Weights of a small GPT-style language model, trained from scratch on English Wikipedia: vocabulary 2048.
MLP neurons of a small language model. Each row is named by its layer, matrix (up: input weights) and neuron, and shows model dimensions 32-95. Each number is 128 + 32 x the weight over its row's rms, rounded and kept within 0 to 255.
A block is one neuron, or neurons of one layer that tend to fire together. After each block is what it responds to, as a language model described it from the Wikipedia text at the highest values.

L13.up605 [119  80 168 159 139 124 128 139 107 108 140 143  48 157 124  87  82 172 171 174 143 138  89 175 152 155 136 102 127 125 116 130 137 187 125 129 138 107  94 136 133 128 121 103 132 146 136  60 103 102 172 144 130 126 195 132 124  72 128 152 112 152 109 148]
Responds to: Word-initial "a" token. The token " a", whether the article after in/as/to (in a match) or the first piece of a split word (a-ppointment, a-rm), plus other word starts like be-st.

L13.up229 [ 77 175 109 102 141  61 152 140 165 108 126 116  90 121 171 167 180 180 120  74  61 138 141 111 111 134 120 136 138 106 120 121 146 182 182 103 140 177 134  86 143  66  71  94 133 166 110 166 139 126 144 114  45  68  70 184 135 123  93 153 129 136 158 164]
Responds to: Predictable word and line completions. Tokens that complete a predictable unit: line breaks after infobox or table headings (Military service, Medal record), word endings (Mary|land, tele|vision, limit|ed), and and or States in set phrases.

L5.up54 [160 206  84 191 159 136 165  90 130  63  93 113  80 129 138  86  55 155  96 146 137  89 137 131 185 138 119 112 170 115  97  67 139  89 152 141 120 138 151 107 119 128 168 166 153 105 103 137  96 130 109  95  85 135 100 168 101 124 109 100 111 128 123 146]
L5.up134 [ 89 178 172 195 147 119 126  92  45  79 108 159 137 137 112 125 116 103  35 119 179 147 129 170 146 157 110 106 173 165 100  95 162 134 131 132 133 158 233  81 109 105  97 115  85 104 125 183  95 115 128 176 110  98 140 115 110 142 122 120  96 183 110 116]
L5.up210 [116 127 102  93 123  88 154  96 116  78 146 128  89 141 118 110 137 146 160  71 114 137  78 181  95  92 123 122 155  71 111  90 141 153 161 158 134  87 138 148 143 132 146 179 147  57 102  95 142 160 154  53 152  61 104  66 100 178 192 157 120 129  90 199]
L5.up228 [156 138 102 170 196 136 159  72 135 138 107 130  21 167 138 117 124 147 158 120 135 140 141 177 103  91 129 220 101 158 121 109 160 119 117 116 117 140 138 128 129  77  92 122 154 116  89 144 153 174 140  84  80  87 114 123  92 115 192 109 175 162 104 204]
L5.up419 [195 167 115 139 159 102 139 112 144 121 115 152 122 146  87 113 145 137  88 108 184 149  77 109 148  93  61 120 173 118 120  82 165 155 153 139 182 125 179 166 149 156  77  91 176  46 141 184  99 148 108 122 149  89 119 119 101 125 115 167 169 107 101 134]
L5.up503 [135  78 153 184 120  86 161 172 147 162 118 116 145 195 134  74 126 119 119 125 144 155 160 119 106 148 110 193 137 148 169  93 118 100 124 131  93  92 127  86 143 115 108 136 167 101  93 175 105 144 152 123 105 158  82 163 121 137 140 169 138 146 206  97]
L5.up585 [136 152 132 127 179 109 164 112 153 169 134  59  69 122  99 111 148 134 139 102 105 107 133 171 135 138 128 142 166 125 160 137 148 109 132 143 145  79 137 131 148 120 127 199 125 142 120 111 155 110 112  82 164 175 142 142  83 196 154 102 160 123 126 144]
L5.up589 [ 99 128 134 110 133 134 181 115 168 139 187 139 103 165 159 113 145 145  57  98 108 140 137 124 111 127 101 148 141  94 113 117 160 189  78 163 164 142 137 132 133  67 136 166 122 121 156 147  90 135  92 154 101 123 123 175 143  89 129 141 104 125 181 148]
Responds to: Infobox line breaks, "pro" prefixes. Mostly the line break ending an infobox or list field before the next "- " item (Party: Democratic, club stats), plus word-start "pro" pieces as in pro-duced and pro-viding.

L2.up257 [160 170 104 144 134 138 138 161 126 146 146  88 140 127 126 133 190 140 138 175 115 141  87 107  90 114 116 110 165  92 136  98 123 167 176 154 115 130 138 109 172  92  94 125 174 117 120  87 131 184 113 104 144 133  71 130 201  96  71 167  95 107 162 177]
L2.up379 [201 158 119 163 116  33 135 182 164 183 132  98  81 154 145 138 171 135 134 141 112 168 111  57 183 100 132 155  66 154 134 138 115 109 114 164 124 126 130 218 118 128  72 180 158 160 135 129 140 136 110 117 102  95 111 143  99 142  92 139 108 190 144 147]
L2.up397 [109 138 120 156 120  98  61 156  95 174 133  90  63 111 140 178 121  78 131  99  92 120  71 148 110 148 199 164 128 105  61 108 159  81 182 188  90 148  62 185 113 141  80 153 144 131 148 170 153 120 136 156 171  84 121 125 102 146 144 158 110 127 103 140]
L2.up448 [ 86 162 198 122  73  34 131 165 126 145 133 138  92 145 125 178 138 117 110 161 135 140 100 128 134 113 156 121  71  80 104 101 114 114 156 151 137 185 125 146 169 144 124  77 122  76 140 152  99 112  97 158 143  76  97 155  97 132 163 197 132 194 138 127]
L2.up477 [119 157  72 147  80 118 137  59 161  98  89 125 149 119 115 146 120 170 124 223 130 182  97  96 157  92 143 127 220 137 131  66 144 121 139  90 157 178  79 141  60 166  98 139 150 144 113 141 132  96  98 117 100 118 106 119 112 148 120 184 135 130 136  94]
L2.up486 [ 94 130 112 142 133  95 146 122 131 169 120  91 134 193  95  95 147 147 138 149 122  82 111  91 118 151 103 139 145 156 116 152 146 122 123 159 149 189 162 110 125 141 134 189 133 116 149 169 149 153 116 146 202  89  87 135 127 187 109 115 125 126 152 111]
L2.up630 [ 79 177 140 173 113 131 143 156 146 134 103 136 114 153 146 186 171 100 173 114  68 132 114 119 149 138 106 103  98  98 144 125 120 117 126 164 200 132 113 131 102 147 107 160 116 128 110 189 154 115 140 207 140 109  66 120 166 104 135 142 172 164  87 113]
L2.up722 [166 165 159 101 119 109  94 162 112 152 172 138  98 149 137  63 157  71  84 122 125 118  73  77 202  90 132 100  93 107 174 127 124 102 147 197  83 143 122 127 103  86 148 180 160 119 156 129 138  94 112 212  76 138 126 141 140 145 130 124 135 113  86 154]
Responds to: Mid-word fragments, esp. "ring". Short word pieces continuing a word begun by a prefix such as sp, Ba, F or O, strongest for ring (spring, Springfield), also Fly(weight), Ba-ttle, Olympics.

L5.up167 [145 128 102  89 132 122 108 141 108 123 165  97 117  97 128 114 146 116 152 113 154 127 128 143 121  95 154 160 166  99 115 132 126 116 111 121 152 120 105 154 150 110  87 140 197 119 127 117 136 145  65 116  98 121  80 112 135 197 121 158 117 124  84 153]
L5.up171 [220 136  72  77  91 123 155 121 110 141 147 146 125 147 110 115  98 130 186  50 153 117 140 119 149 127  96 133 106 126 106 139 149 226 152  50 153 112 134 181 154 126  99 139 111 139 111 122  86 115 141 102 102 131 144 144 160 110 135 100 174 154 164 162]
L5.up204 [155 121 162 143 113 155 149 109 120 160 125 105 121 163 155 125  83 201 141  95 157 102 112 113 112 128 114 134 167  89 129  55  90 143  76 100 183  96 153 189 167 150 127 153 119 130  97  97 117 133 100 178 115 118  98 185 101 149  78 161 158 187 133 145]
L5.up379 [134  94 155 203 149  90  97 135 125 127  78  64 125 140 134 160  90 126 162 105  74 123 126 138 152 123 150 178  74  93  80  83 191 135 146 152 104 135 113  92  97 160  88 139  95 159 121 110  76  94 140 113 136 111 121 104 159 100 130 132 159 142 127 153]
L5.up446 [179 113 114 118 108 105  69  95 167  54 143 149  83 122 160 122 128  76 136  92 133 110 156 123 143  97 105 103 193  88 139 141  94 113  98 149 106 101 165 160 177  99 152 165 122 120 105  73  65 146 142 112 114 110 110 106 113  98 101  35 126 156 135 118]
L5.up477 [129 174  97 177  94  94 165  85 158  98 113 167 156 143 149 141  95 130 113  80 110 105 114 124 160 105  81 123 146 205 120 119 167 179 117 107  85 122 135 114 125  95 120 195 132  73 117  81  98 174 135 142 141 127  94 139  81  46 110 104 121 105 255  92]
L5.up703 [150  93 130 137 121 186 133 106 146 124 122 110  87 169 124  98 167  97 116 137  79  77 172  94 119 100 105 138 140  96 124 124 125 127  38 149 102 141 145  56 114 122 136 143 110 138  87 134  78 134 106 109 134 119 146 147 127 140 103 119 174 176 109 160]
L5.up713 [ 95 135  57 152 162  91  83  83 154 153 138 142 148 144 127 139 162 172 153 162  88 135 123 109 107  68 145 115 139 138 171 151 158 106 105 145 138 151  63 116 136 163 136 189  64  79 137 145 106 181 113 128 160 106 146  34  69  83 131 132 145  79 178  59]
Responds to: Post-subject auxiliary verbs. Has, have, had or also/only/just right after a subject or relative "who" (he has appeared, who also designed), plus mid-word pieces like "in" (Javelin, combined).

L2.up21 [144 135 152  85 104 133 126  84 144 116 108 150 124 113 166 151 175 177 124 119 146 147 104 136 161 108 176  82 139 124  56  66  42 127 158 180 108 138 152 164 172 162 111 141 111 110 102  60 165 135 125 168 124  90 114 111 111  78 105  62 148  93 143 127]
L2.up157 [161 200 129 198 141 112 124  80 166 174 157  38 122 137 151 153  88 134 149 111  88 159 155  81  63 157 130 127 166 131 114 131  86 103 153 135 127 117 198 151  78 136 111 171 155 101 112 134 116 200 207 157 176 108  97 162  93  87 145 162  97 139 114 145]
L2.up164 [186 102 145 149  62 103 110 161 118 169 164  42 161 120  98 150 113 135 109 130  69 109 124 140 119 162 180 141 133 167 113 119 115 141 113 102 126 128 128 145  99 131  88 145 152  85 165 132 126 144 172 126 126 120 121 128 139 163 132 128 135 135 144 149]
L2.up333 [157 156 121 161  52 107 137 165 102 117 147 123 125 126 168 161 144 117 117 142 109 178 160 106 147 122 155  81 130 133 146 123 127  70  77 111 167 143 150 149 161 110 122 125 181 126 106 117 188 132 112 114 148 107  52  72  50 149 107 165  99 172  95 122]
L2.up342 [119 125 166 108 133 117  84  75 109 162 140 145  91 154 141 174 146 152 140 131 156 142 127  78  88  78 104 160 146 141 136  81 184 118  69 156 113 153 168 118 113 133 154 130 166  97 107 156 129 146 161 178 101 108 175 130  75 156  97 108  94  87 183 145]
L2.up356 [ 51 154 124 169 168 123 118 129  83 114 107 138 133 114 115 137 110 110  84 190  72  89 134 107 132 139 167 147  99 171 108 113 111  76 112 148 181 154 214 138 139 197 121 133 181 140  97 139 178 139 205 178  53 152 126 142 137 143 132 140 155 205 130 148]
L2.up460 [139 138   4  69 135 126 127 174 114 135 100 166 118 118 155 127 139 173 129 160 148 149 101 144 127 116 130  89 105  93 158  96 154 135 119 172 131 119 149 155 187 152 152 131 138  52 115 119 155  63 156 163 101 160 162 136 127 124 175 163 134 133 137 185]
L2.up561 [115 125 114 158  97 111  99 138 143 105 157 113 143 115 184  96 161 114 109  90 150 119 145  95 117 128 154 138 174 164 163  70 158  82 137 123 156  69 156 152 111 133 176 115 150  60  81 134 175 133 113 104 139  75 119  86 107  97 109 111  96 168 182 160]
Responds to: Section heading markers. Opening == or === of a wiki section heading after a blank line (== History, ==Death==), plus scattered mid-word fragments in list items.

L5.up64 [101 151 133 121 155 128 148 133 159 146 162 140  94 121 161 133 134 136 126 137 108 127 133 114  85 136  77 125 173  86 160 134 179 160 139 103 186  98  87 125 162 123 146 177 103 116 154 100 133 126 147 137  60 112 162 156 133 221 185 128 154 148 152 129]
L5.up81 [138 171 139 135 166 146 174  94 111 126 148  98 122 140  88 137 130 117 122  82 142 120 100 197 109 188 105 133 117 108 116  96 122 109 111 168 164 133  94  91 112  97  95 141 109 183 136 119 138 145 138  99 118  88 141  49 146 159 191 129 129 135 127  77]
L5.up148 [124  92 130  88 149 134 102 164  77 114  94 170 106 102 125 179  94 117 121 107 165  74  90 196 131 103 150 146 150 128 155 123 103 120  84 134 139 120 137  85 139 115 102 118 135 165 128 111 101  85 154 127 157 142 174  90  98 124 186  95 143 124 108 167]
L5.up297 [151 135 116  74 187 141 126 176 162 113 149 138 129 210 118  93 110 150 107 117 178 115 136 106 109 133 130 139  88 170  65 147 191  64 136 118 136 164  71 129 102 136 171 154 148 172  99 129 142 198 140 112 147 126  47 100 133 108 165  73  82 120 148 153]
L5.up592 [128 123 120 149 150  79 112 113 169 126 202 115  64 130 114 150 112 107 141 132 146 191 141 114 128 157  84  86 165 138 142 128 129 104 167 132 134 127 119 111  64 145 156 128 131 139 147 120 132  80 112 168 150 115 145 118 134  92 133 105  77 140 132 138]
L5.up636 [100 112 141 115 176 131 110 151 115 175 106 174 117 169  87 161 119 118 110 130 131  93 127 174 142  88 105 118 175 128 119 118 115 150  86 102 114 150 139  84 124 154 161 104 164 142 137 126 157  45 162 127 125  68 137 115 120 178 174 159 102  79 171 120]
L5.up720 [151 130 136 122 146 154 166 105 120 155 114 137 138 146  75 115 173 166 183 110 173  59  96 157 137 119  77 141 199 177 155  90 118 143  88  52 113  74 131 114 125 161  89  98 190 157 119 111  97 106 146 151  97  82 150  69  99 169 190 119 129 182 134 110]
L5.up752 [ 85  92 129  97 157 159 133 129 103 143 124 118  69 142 190 167 185 109  83  58 149  26 155 121 148  85 118 138 100 205 126 124 124  90 130 149 128 129 164 111 127 161 175 126  99 142 143 141 178  94 150 117 180 130  79 110  84 137 172 107 188 110 135 135]
Responds to: Determiners after "the". Determiner-like words starting a noun phrase, mostly "these" split as the + se, plus "first", "a", "this", "each".

L2.up109 [140 126 128 153 133 107 102 138 196 139 177 138 159 139 110 113 170 113 120 154 138 147 120 113 160 174 148 120 192 108 147 129 113 177 169 167 116 127 126 144 124 144 173 113 108 155 137 172 119 113 143 106 108 120 144 121  94 102 138 139 125 115 109 130]
L2.up143 [167 115 147  91 151 117 144 149 117 107 132 143  76 170 175 130 141 126 171 134 121 153 117 168 173  76 107 113 175 128 122  99 198 148  93 169 105 109  74 120 134 189 142 113  92 130  74 146  74 159 110 134 144 121 177  96 158  74 156 122 154 123 117  63]
L2.up187 [143 125  79 101 151 127 130  79 195 169 172 113 131 147 157  82 179 140 174 179 102  78 163 220 101 115 122 110 161  88 135 147 148 210 103 141 154 121 191 148 143 160 150 172 108 115 139 194 119 100  67 100  85 137 152  57 120 102 167  72 156 171 116 158]
L2.up292 [151 168  33 159 157 147 100 143 113  95 122 106 120  77 110 153 122 150 149 151 137 100 154 125  81 137  82 108 144 134 143 198 160 128 106 122 132  93 119 137 148 215 132 150 145  88 175 183  89 134  94 123  65 107 128  96 110  65 128 122  96 113 155  69]
L2.up398 [102 128 159  94 204 166 143 119 124 148 140  57 152 189 139 147 125 168 160 107 119 152 168 187 105  63 140 149  91 138 167 114 139 148 116 129 198 137 136 154 115 150 106 143 210 111 131 198 157 162 132 158  98 150  83 148  77  44 164 163 162  97  79 120]
L2.up447 [103 108  64 150  75  73 112 167 170 130 176 105  67  96 117 187 156 146 129  94 103 119 126 144  55 118 164 140 126   9 123  81 123 129  92 100 102 120 161 124 115 106 103 102 189 100 148 155 147  94 100 134  97  92 143 119 125 134 148 112  77 110  77  93]
L2.up593 [111  61 117  98 140  94  98  91 133  97 169 107 141 204  64 139 127 153 112 172 116 160  80  98  96 122 158 110 169 127  80 159 169 170 155 174 121 149 184 119  47 153 130 112  85 133 118  99 153  97 119 170 176 144 126 119 106 144 122 160 144 121 148 129]
L2.up682 [ 85 188  75 169 109 100  46 136 107 113 162 125 107  42 130 173 151 100 106 147 170  84 138 114 120 224 138  97 150 121 169 149 155 163 182  90 100 157 128 147 110 215  80 125  78  79 117 101 139 128 110 156 118 120 106 126 117 112  84 103 163  97 122 147]
Responds to: Word-internal second piece. Word fragments right after a split-off first letter or short stem, mostly after capital B in names, e.g. B-ent-onville, B-and-ung, G-ent-ileschi.

L13.up530 [171  88  77 157 140  74 106 147  78 128 169 139 180 112 131 123 134 163 140 111 122  99  86 104 157 122 184  89  67 150 113 134  76 157  78 139 104 211 131 151 119  87 145 146  94 111 114 143 105 132  95 126  48 129 184 142 169 153 127 117 144  99 102 113]
Responds to: Word-start fragments, "in". Opening pieces of words split into several tokens, especially in- (initially, inclusion, independently), plus ta(sked), of(f), and table pipes.

L5.up122 [125  82 144 108 158  96  86 156 117 147  85 141  87  82 142 174 139 146 153  98 140 154 165  72 170 119 164 174 105 167 105 165 152 124  16 135 123 137 133 123 129  69 100 181 130  95 120  93 144  98 127  54 141  78 160 106  77 165 132 106 152 123 143  93]
L5.up312 [128 111 107 159 126 133 117  92 178 122 102 105  87 153 161 139 177 150 181 105 108 122 132 136  97  95 150  93 180  97 170 113 137 136 126 125 141  78  92  91 154 109 112 102 186 153 133  77 109 133 116  80 223  83 184 147 124 121  71  86 155  79  76  79]
L5.up410 [220 124 159 150 116 129 105 144 100 139  73  91 116 124 125 186 160 135 115 131 137 101  56  84 127 123 134 159  81 187 149  79 136 126  84 117 111 156  54 139 132 138 140 165 186  56 191 176 148 138  99 109 136 124 159  76 152 136 143  97 147  90 159 110]
L5.up494 [111 168 148 138 106 169 123 128 156 121  73  97 115 149 135 134 104 126  99 191 164  67 154  84 136 112 118  89 112 149 125 131 198 164  87 154 130 187 140  87 192 109 130 133  91 156  88 164 123 116 143 196 145  77 145 100  70 132 124 112 122 122  63 161]
L5.up542 [123 143 120 116 113 121 122 119 152 200 106 146 169 117 152 215 112 153  94 168 153 104 143 108 139 197 142 142 145 182 136 113 171  61  94 133 119 172 139 115 115 111 146  81 165  80 127 133 135 104 142 187 110  90 124 110 152 175 170 131 144  86 159 111]
L5.up579 [171 128 165 137 112 121  68 136 111 130 101 148 116 154 177 111 156 137 147 137 178 168 149 124 168 124 101 154  74 134 172 125  80 108 138  91 113  70 125 116 168 165 126  67 137 137 170 136 109  98 135 167 146 152 180 141 143 106 120 114  75 158 113 147]
L5.up618 [150  96 137 111 176 116 141 159 140 167 141 182 163 136 117 154 113 161 130  73 113 149 177  84 158 182 135 101  88 126 131 122  95 202 119 117 150  76 152 134 153 169 139 137  76  79  72 132 115  97 127 193 145  92 156 100 105 119 143 112 150 188 201 137]
L5.up734 [196 135 112 136 120 161  72 103 164 209 189 123  99 129 126 154  88  56 168 106 122 105 138 165 163 127 130 141 165 221  99 128 147  73  89 166 142 158  81 125 151 105 160 190 175 170 112 180  93  98 112  98 152 128 118  79 179 108 143 139  78 175 164 119]
Responds to: Clause-linking conjunctions. Conjunctions that join clauses or phrases, usually after a comma: mostly and, also but, however, and though (including the ough in Though).

L13.up262 [114 114 154 168 166 112  93 103 156 187  90 165  60 169 135  50 125 138 145 123 132 147 157 157 117 154 116 127 197 164 103 138  70 140 149 122 102 139 122 118 143 131 128 153 109 154  97 146 104 162 143 152 113 152 118 110 119 113 101 136 167 157 168  97]
Responds to: Main verb completion. The token that finishes a clause's main verb right after its subject, and before the object: inflection endings (-s, -ed, -ized), auxiliaries has/had/have, "that" after said/states, "of" after "number".

L13.up567 [161  53 140 135 123 140 182 106 170 171 111  77  66 136 166  75 129 151 196 135 109 152 160  80 107 121  54 117  82 165  92 119  99 106 128 152 106 100  90 151 123 167  82 131 112 120 129 117 104 167 148 138  92  85 127 130 108 115 121 145 107 104 168  82]
Responds to: Clause-linking connectives. Words and word-pieces that join or extend a clause mid-sentence, such as but, until, than, which, that, and the endings of especially, besides and because.

L2.up27 [126 116 132 191  95 130 145 132  92  99 154 183 146 119 128 100 153 128 139 135 134  99 136 111 138  70 105 117 155  98  51 113  97 108 125  87 107 155 176 173 116 138  76 157 130 153 118 120  80 124 156 100 103 118 135 123 141 119 133 102 111 183 162  83]
L2.up220 [159 155 142 170  69 120 147  82 190 120 125 161 101 125 168 123 113 139 155 150  95 172 141  97 167 130 167 143 160  87 174  96 142 160 138  88  95 140  49 161 101 174 115 158  81 134 180 116 120 118 201 141 178  83 123  96 122  88 174 129 133 151 148 112]
L2.up237 [146 128 116 186 121 109 160  70 128 130 100 124 123  44 148 115  87 127  47  90 121 167 132 137 152 130  65  87 145 153 125  98 130 130 183 131 160 107 155 169 157  96  83 144 104  66 153 123 147  94  86  78  81 115 104 123  98 139 111 122 183 129 134 112]
L2.up334 [111 150 176  83 143 124 113 115 119 221  97 115 127 135 136 140 150 113 156 128 120 102 103 152 156 113 167 109  96  78 168 113 123 172 131 128 169 190 152  68 137 132 169 185  99 184 152 163  82 153 177 134  99   6  74 118 156 169 146 109 116 139  91 119]
L2.up409 [137 188 133 180 119 106  85 108  73  50  92 159 171 170 158 138 112  95 133 203 127 118 179  77  88 149 105 146 170 139 106 122 118  86 140  76  43 145 151 130 133 112 135 128  73  89 183 194 101 103 143 115  94 116 177 120  79 154 191 125  59 165 120 133]
L2.up644 [135 107 150 104  79  87 130 161 113 126  61 161 161 169 116 148 141 120 158  74 125 106 125 155 118  97 151 109 140 163  78  97 122  86 153 143 122 157 132 138 113 123 140 156 115 112 118 100 102 154 125 118 188 114 106 103 156 182 102 146 128 201  79 193]
L2.up700 [148 136 158 186 134  97 109 168 137  98 122 148 123 126 127 104 110  95 113 114 115 126 162 164 142 153 114 181 146 176 102 117 110 138 158 136 113 218 164 106 170 167 113 133 110 144 138 120 139 112 184 164 143 124  76 170 120 123 112 103 145 164  54 112]
L2.up762 [165 133  72 169 144 125 182 149 180 160  82 135 105 123 134 218  81 136 125 110 106 181 181 179  94  85 128 129  85 171  76  65 126 148 130 132 105 122 148 178 115 138 109 157 102 111 117  74  97 194 186  97 180 158 136 143 109 131  96 104 127 101 126 126]
Responds to: Auxiliary have and word starts. Perfect-tense auxiliaries have, has, had after a subject or modal (might have, has argued), and first fragments of split words (s-igma, a-cc-epting, qu-arter).

L2.up59 [112 133  71 109 141 123 133 112 150  73 143 135 166 166 113 125 152 106  99 141 126 156 116  38  91 179 141 128 144 143  86 159  97 126 154 151  90 104  76 136 109 134  85  88 157 149 141 150  72 128 148 120 108 137 129  59 143 156 124 177 142 147 169  75]
L2.up83 [117 180  97 128 167 161 143 106 158 154  82 115 105 134 118  86 169 225  76  84 147  86 188 103 113 120 119  63 122 130 157 127 161  82  97 118  65 106 185 111  88 109 126 175 159 166 162 137 153 136 135  75 160  99  84 106 121 147 126 134 156 100 148 139]
L2.up181 [146 105  75 105 122 149  83 143  57 102 188 152 183 161 148 215 141 118  95 128 120  71  88 134 109 113 118  87 104 167 105 123 119 147 120  87  80 129 130 154 133 135 137 152 162 133 143 135  86 154 110 113 167 102 170  98 144 192 149 169  79 194 151 146]
L2.up217 [171 146 190  59 173 169  97 121  89 149 100 160 138 151 124  89  53  85  95 137 199 119 121 172 127  91 168 124 147 139 108 117 177 123  93 139 189 152  85 192  98 166 118 124 135 151 140 157 177 112 145 170 128 150 146 103 133 100 171 119 124 116 128 155]
L2.up313 [160 100  85 111 129 102  67 165  83 120 109  99 143 117 132 249 110 143 158 136 181 136 206 167 142 129 108  78 121 112  93 101 207 134  79 163 124 156 195 186 181 124 144 164  76 141 139 134 126 171 194 137 155 136 131 180 190 140 143 146 131 156 175 102]
L2.up623 [153 123 168 113 124 136 120 124 116 120 150 163 165 135 119  62 143 113 117 122 128 170 170  78  83 152 180 113 127 132 136  78  85 189  83 152 132 152 130 143 116 106  90 118 105  96 134 138 101 114 112  88 132 102 120  92 133 169 146 119 119 110 172  65]
L2.up674 [139 166 115 154 102 107  93 105 133 125 102 163  73 151 115 131 112  82 135 124 153  78 132  83 116 126 125 106 134 120 155 122 134 114 104  94 130  77 148 119 133 129 135 162 143 183 139 111  64 138 153 123 182 107 142  87 147 203  96  83 129  96 127 171]
L2.up712 [131  86 161 119 113 130  84 157 150  98 134 168 148  86 140 146 183 115 115 140 143 150  69 149 122 101 159 105 163  64 137 103 180 179 167 126  69 121 127 152 157 155 188 174 180 125 130 135 102 156 127  55 130 147  85 132 145  84 180 164 122 136 125 139]
Responds to: Word-continuation pieces after The/A. Second word piece completing a word split after a short first piece, mostly sentence-initial The+y, The+se, also A+mer(ica), Ho+us(ton), the+re.